Weights of a small GPT-style language model, trained from scratch on English Wikipedia.
Size: 11 layers, width 256, 2 heads of 64, MLP 1024 GELU, vocabulary 16384, 15.6M parameters.
Architecture: RMSNorm before each block, rotary positions, untied embeddings, attention and MLP in parallel.
Training: a variant of Adam for these matrices, 252M tokens.
MLP neurons of a small language model. Each row is named by its layer, matrix (down: output weights) and neuron, and shows model dimensions 0-127. Each number is 128 + 24 x the weight over its row's rms, rounded and kept within 0 to 255. Numbers have three digits each.
A block is one neuron, or neurons of one layer that tend to fire together. After each block is what it responds to, as a language model described it from the Wikipedia text at the highest values.

L2.down69:185126168153117127068105186147163156125150132111095135112160123126139092145137135144122132125102115149129145138104092119120103135122082107130191105124085125130152115089149155067112114155142148137138090121141098128121158106130122106138106155104120118138121155136113139129091129157107163163122106134137123146104131114158142128121139156143135075105092119140098144119093093122136140171162
L2.down77:147116134146153122118109099158156120095109116163142111081096125112108082133125129117132086149141104108109136134110086137111145104160129124146163150144097158094118103141154106125134126124130143130128119083149136138165110117175149076124117158155073106115110156178121112114110118120112111119130097102183161141141089166087137151094161139123124125118079133122123142120155113106171125095082
L2.down79:133139132149092150133107096135120120137130125136161115108138098109187140145146112108130128109144093125149155164112114120111099168120092079102137128087126085128127124134119158171133150164159143098111088145162057145141110120116103120128115121158136104114132117123130094147125164114120143173079131138163116117104139115114109091138152118133147102116150123130150108112133105107140097122140
L2.down195:072136119156138099126170157130052128124095099105119133139164112129124103087089140074125153110110143109131135122139120062107161126117102091122109066145151144160111123108124117148131092134119172122113107136116128132128118152146116107066137081134127126116125122136108093071145168135112082101126133095138122116136119156131163159130123148132144163123146200124140127114170113110123110184141
L2.down264:133107186152169121107178107065117110119159115081136116130111166120144123116169136177155095109094110108166152143100150115118160153122132133079114105111144154137082087112128135116145147159128191110136112124128080136152127135108138113091102134131152129122155136159144107168121115160148114145114176111147104106124137103126134133133124140149128097134146163124155168107152118114110142123145
L2.down305:136130144184124152142155158118139165170153099106170076122066146133169143176144124122156110130136131141115140123113152113155115149180115132114109143118133148063170192120132134137146141087162162135124135108129113167131142143171151156140086127149150112141107128135135153123137177110095137138118142146162101145116107126103154137157116120126154128120128159132150136109156118135142102132136
L2.down317:127112158168134149078150103163115101115139161146133144149110145120097125117145159126118113103093149096133097126144122160156140115135123163138169120147082144130093127149124103121137125122072106126114107106152143102161120109156140076141119086142063133121146126131112084125136133182130123087095136146109156125119101170172122142084110155080131136091114140125126158118138065048122104109123
L2.down455:132153156132127133143184123125095129111121134096122144120157211133103103125092096134114107083106133109097125128140132098128162133104116115106136087156139160127097112151131164140158093153146152144067183136112150149151109150139140105109113093115130116136144126171105145104179105145131109144133133129118130100129145146129133146117162146136132108120124151145126146157145170091139187131193
L2.down553:182160112155127122107133145158129109127154137153073111124156119110150144131120106120141099124100160131134180114134146165122151153102116120093106125102098148159121128091154080123151113124145140106107103169123073120085104120124135144111154111154118106118093105133145171149152132182160159123128120136106154162112104090134127140111128111132142127110083132162139132086132154144084120139149
L2.down587:099073151117113114146119137145137164113132120133103148111110112149136146119110118090121079118121123104102114112109116145110132101103153131154110128104108155092083092139130133143108135120171110124195087122125146141098128097178156124100127151139096088103135152125094123116112146105081139166090117116166111119135140149131139126164134140108096126123142096079104137131058112115146128140109
L2.down670:085155111133123081122094104103140162119124120114114108129152115142077092152127122133095126123149122109101139138173103141091118148104151137123129153118105107145097125167097123126120120140149129165093116164126149128162126107173118114126126159158129137115129166115090154141167150150111146096161151168139149087150134131125134130111115088127150142116129123112148148155162125088112156120157
L2.down704:140135114131136142124096140116157140096125108142115117123123122135135177107115118091132173110149141114171095148091149102146105101149112101142163069144147173148124133109154110161113126144085142135166120126114119128114162126122132159143110149104139118086133145126141130085130089137137165158129178094158152206088131147109125099127152146172143141095119122162109131136078116130116124176146
L2.down812:148168119141168158114087144104111111122140138164151190139142122118150146138144141144104082163173057100155153142122117116153091140123092112124139088157140143112158110091101119140102155132141110108117129144147122121142147144141100139126163122125109114089089131137109115112126127122109109134108154129097095123080106168116106073118169120141137112100147111178198140182134107139145130157134
L2.down842:133116133148162146116119105151150143092120123178095145148111094139148064130144139132162133130138098136113110110133105155140077122109123089132137105101108179118133158114134111051127146144128160108151079116135176142143145143124126111102089142119097120120120135148113115130129112126093153122107072128117080138123091167169087123100138132123152105133118120127096143093181084100100088111154
L2.down853:143134123156105071132175148148098124128097117133148161123181153114098120095135117132157123120142168145117118127160151115087127097096102122100130130143113134116149129161160121090126145124154130113099076155107109138193130128140161096092164112123141131130090151178098157115110135119109110138129142147120163111112147127154147125173137090106156108154123114138137102170134131102077126161166
L2.down987:170151154120118102098109125100150105135129121146078103090113114105140156119134124169113100134144110150153162107137162134112148131060173097106117135129123125146120159119139114125143152155136100085151127146108081142125151091117126124107105116121126134114109148126183137131147126152133153093111100172154143124105159128127173145154121158145135151128139143109147139111116146122137108070205
Responds to: Fires on a capital "I" that starts a name or acronym (Ioannis, Ipswich, IEEE, Division I) or is the pronoun I, and on ordinals after "the" (first, last, next).

L5.down115:088136110152134102142146153087133114133118151097169118115120145104141147110097116146136123108089140148159127143137120124169125147128108116145119143136163138110089122118078120151134112129134117135131159126128127158179169088186112097151161112119131116164115137137121132099160090137130156106142132130112121099098123113173114138084169171096118141114129122103136147086126104088109111130127
Responds to: Opening subword piece of a longer split word, mainly prefixes like un, sub, dis, inter (unregistered, subspecies, disgruntled); also code hyphens and opening parentheses.

L7.down221:157102128116153108177123149106137096107152079114125148093102111124118163149144126144135058133099120128172094125149117123154156148148120102170113085123117175096146140128149090135143085135134093136114146140147112123137091138123136155117119158137111144130125114117139070139126129118103124114133126130136146110135136129137144126108108121074090135106175113095151127138129162074148117108168
L7.down313:197122175138133117130140160163103149102091155074149110114151120123155152144162145131129124127098174138174120135120131082142087125098122125106120117171137122148148126101084104109089167108093126163083117140114086084109185179100119160092125119142105124126137153119096101129106104099115147150150124117114091095129110118107146144127121122130100106155125147120152117115095139091173095129157
L7.down850:136131148100099145166165159112159139142154111083106123149121140150141117146125090140119113119101144162152117132121147100099085156158102113132090149154122097135113123111138142111120111135171113154115115125095082141091159136163078164111110117108141125138135111133113131110133118150125106091119191119084169147130145123129164105103121072116123151091150128122094058104134147115140102097134
L7.down870:131124113145125173132137168105116154128145102118122132109158150109109167111109144142114110091115139169065159144156119151147131139122124109169105115127182118098146118186138143135107154081106130107114160147141105083147146142147123124137107111127115135133106098129154139142141095094096156154120140159110120088153118138134136172133185170103115194126129098099159137149145125063129129142126
Responds to: The word "an" (also "An") as a standalone article or word start, often after is, was, as, or called, e.g. "is an", "as an example".

L7.down205:158156135126145159132128143115160137150091117107145144135143100144085132123129125177152124088121098152117115065139174119128103114108144094102100117147118126116103118121152125106123106135091090144103144123124105106152121132100148153119115149096153112125151157098114135094138097159146132087131116151124099124163158131108138154099136147143149148152105167132154099134126120101145108141126
L7.down266:108126094144168102108154094072164099151111133090133134106110133111131152140129117148117126143120152119153094074146114107129092144120157136100099112113143137126118133117156128146139171105137089087151161125106075102166113127118161145115121119142145133140122123142145169087117106158132122117125134115140125097150128134158174097190083077111142125149102093109143120110115157098087104115128
L7.down525:153137120130108170132131135137139129160109121100103115137113157127142133106150147158101141099158155108081116103116114098172113120142116117113155120113093161103132168141077135113097107159097114167126114103108143098146131121129166143141089154145132144155150097175127150109151093179125137086137075147171124140144140084144145123130128136124139131133105107133126139119141119090106096094137
L7.down784:171120131134186157163148136082117114120122133105096191115113106127114164170122128137107148136088140111095125127085138125122153148136112131129136120156137148080128134152113099149083109136135144129116138157142139123204100127110113131166115131152126114161118150105132149132164146138163106117142116163126182141140106097146127136148140133147094129128110100098178124123129139063162104107146
Responds to: A lone capital letter, usually a vowel, beginning a name or word split into pieces, often after a line break, hyphen, apostrophe or parenthesis: Jean-M(ichel), L'E(mpereur), (A)rbeiderpartiet.

L2.down108:141128114097159142116106122099103134107110116128125109105113148167111119110115133097121130150149107123173187129149088108142116158116112115153095147132137162136163118126109171149145099132165110159112064164099092111158099155172134144143123114158170129123129132132129105120148170109145131128118123129138102129114122142135109101109134080111129170129125128114153129159155075049149187135115
L2.down124:132150088101134076130139121115120147155132069163095139113159120118161088101112157138110139167114130133093121116133112110148099179120094114122121133109146144148143124115156118159120116130098122134154161171116106139141109121142076146148157104156112099161126099130134180152135186104136159093131147138148116114140124112111101152087148118127122156152124104133129164135132104086129122149148
L2.down143:113096104129111136114125119084148095151143148147157098144126159105141165124143133122121097132144132111176132124129107108110152112160173154108113151147110116149135176128140171087164123102173120146119104116153107169160087118143122141147145108116151111168136154141117129139143159139125151156124129167146097119156090158143148160131109175090133111135114135190182143128134158084071123128127
L2.down225:112118137145119112158168120120159131124139111145097107126122092069127112114113125110124119110118135179164131145104102122125098176128131131126151134098155129103091102143145071137125126132107126151144144125138131141138148156127098117118102127121120117155071110158162122133111093098099119145130168102101153104129135124132106165100145122076086121151071100124145134134152119099135093102129
L2.down266:119106134147102131132158109149133061135136140146118166170162124106139127135099160097131127114056132109108095110116151099161148144132136086151139124125167158117136145133099124118139124122135113134140124151154156157115127120151146136130112133123108180093144118137147137151117166114105129140089124145168105131126101130108123111094159117090114109128097130123096123146089127084128132141152
L2.down280:120106141096149129065146139137141140145128120087134117120183171148136152167119143136123146123117212100148124139151128134137135142161119128172115125157134121141164116106066114090108080130124146162165112138101102124104138097133101132118103090152106127181133141077153097124130080123109147093135087111127123155077113124140152119130093132094108108166157136112140163095116125178160111146133
L2.down352:109155146135149131106108115108147115085139138103116098134108178095076163134111092116155137132120122109160132107154117138141133108102171137128131115127134137135165122113183109146173112117152123139109147115162119101146105118112128085114152107127118098086168173095129136151160110124083173114117126146143122168144126107067117110139132137129155156126137106191182153160111115096133112133152
L2.down353:146107129120121104106073117092128099089128155116133101127132114107084100169133086141168145134111133108119154138141109135123174149156109139113182158201131147103155151154138131080112121118160111152098121137150122124166131123116094159090129141154145125135120118130134163114147148108143157146148148109117121161096137086191096161122120155123150139147078139134108206133089115067106109128162
L2.down456:093176103125153117116139139143113144160130102139156144131090135125087157119149118089128119147142177110115122100143108143137139168132145113121121147103087141125107156148090087127108184112135110151103114163127146136157133134118120154105130150130148163177149175112194134100167150092153123120132107133141137115113107171135116143131118095137108099158119122156115125121164122096085167169158
L2.down474:118120117155158099143157100133109109110175162119135130128133118107124121094113156137125136143119137134067121148148170114149104138127126117140137128120155142079161112160108164142133145068132091139133135162106139134145117119108189153101157123094096146110135111129113148130149121103123132127117157142152130167122146095126116104117134102083135136139118150091101153136143129086095148156130
L2.down631:141133109120084174120128113167139131097111125108122136100165169120098135099099088129155139098118154154100139132138100150079130118109131149153148096117159137110148135176143082150143133158122148131129144117102143106167155171151129142100146143150087122100098143122106114129149131140158092130110105172116143095089108157131157153154130122119120116100104146167150110157120123103114173130088
L2.down795:111132116091123126168090152121124159151142104119144133103117118096122099096120165148133143132155159133141143132091128135167141117140120113106140108106148130151084223133104110135113123121121125120139164108146089120085151129153098180128141090134132165156107093110122137120153123144152098163126082128105121090111149124141131145072152161094134140126164109152106104141090130187123131096146
L2.down854:143088127098087079122120136118123172144115096091160137109105113106159146120176165123125147103080143118088115123139141155138148151107119097050124168125099141143127158141143149162123138134107133133158141117120151134101127138145100150138141144156110084130157160124156174126121135136136117086119130137132119132133181112109110159091138089138106094129121141132096163166169121094079117098140
L2.down889:174095148142087101175154149149130161133131133145136106132107135111182103144125066092136141090143107155124133142080150090144123129129117125097088147071125112127091139097140123154124118110133129129146135142122123158051101112105150141125134105121158157141117131150165184120124133163145113129126138116147148138117125134103130105142127136083095131144121116118138124085100098149104118111149
L2.down1020:118123121117157119096154132153113145173144139105139132110144142130147122121101149168150107100122183108171122128151098141149154145100098093143135115140144131089166134112060102112105088143132140138149128089091095142096112132092087147116117080139110141156149155117152085128184102129119168116136104124166113125081105112086123126113134121085105136130158102151145130127130118200108108127121
L2.down1021:091162144139137100131080164100117127141101082099161174096161174148086191114126158122152134153131136102116097117146109125163106124131130099129129116149153162153134130127102116148117127155130153158102104112146131145146171103113115084122161120136084161139122068127125097158125140133154110120087103117125136109149081128155150157120143181106131164126149105139126125107100102068118104114140
Responds to: Word-opening prefix pieces such as un, dis, re, res, comp, where the word continues (unbecoming, disk, resources), plus modifiers placed before a verb or number, such as not, nearly, greatly, mutually.

L5.down74:124106111127132125150142119138127112169163106126127129134104161156109098091155135104155135110131144121105175110196167124140142115076124108125143116112119145114123140112106148141150125091126141129130135121142099137132163091139142079164179083128159112108130128149116130185136154146121126127116076134150172147104131153111166192134116117157147105109165111106113116150150144145131127106102
Responds to: Ordinal and time-position words, mostly first (also second, fourth, then), right after "the" or a pronoun; also table-cell pipes and possessive 's.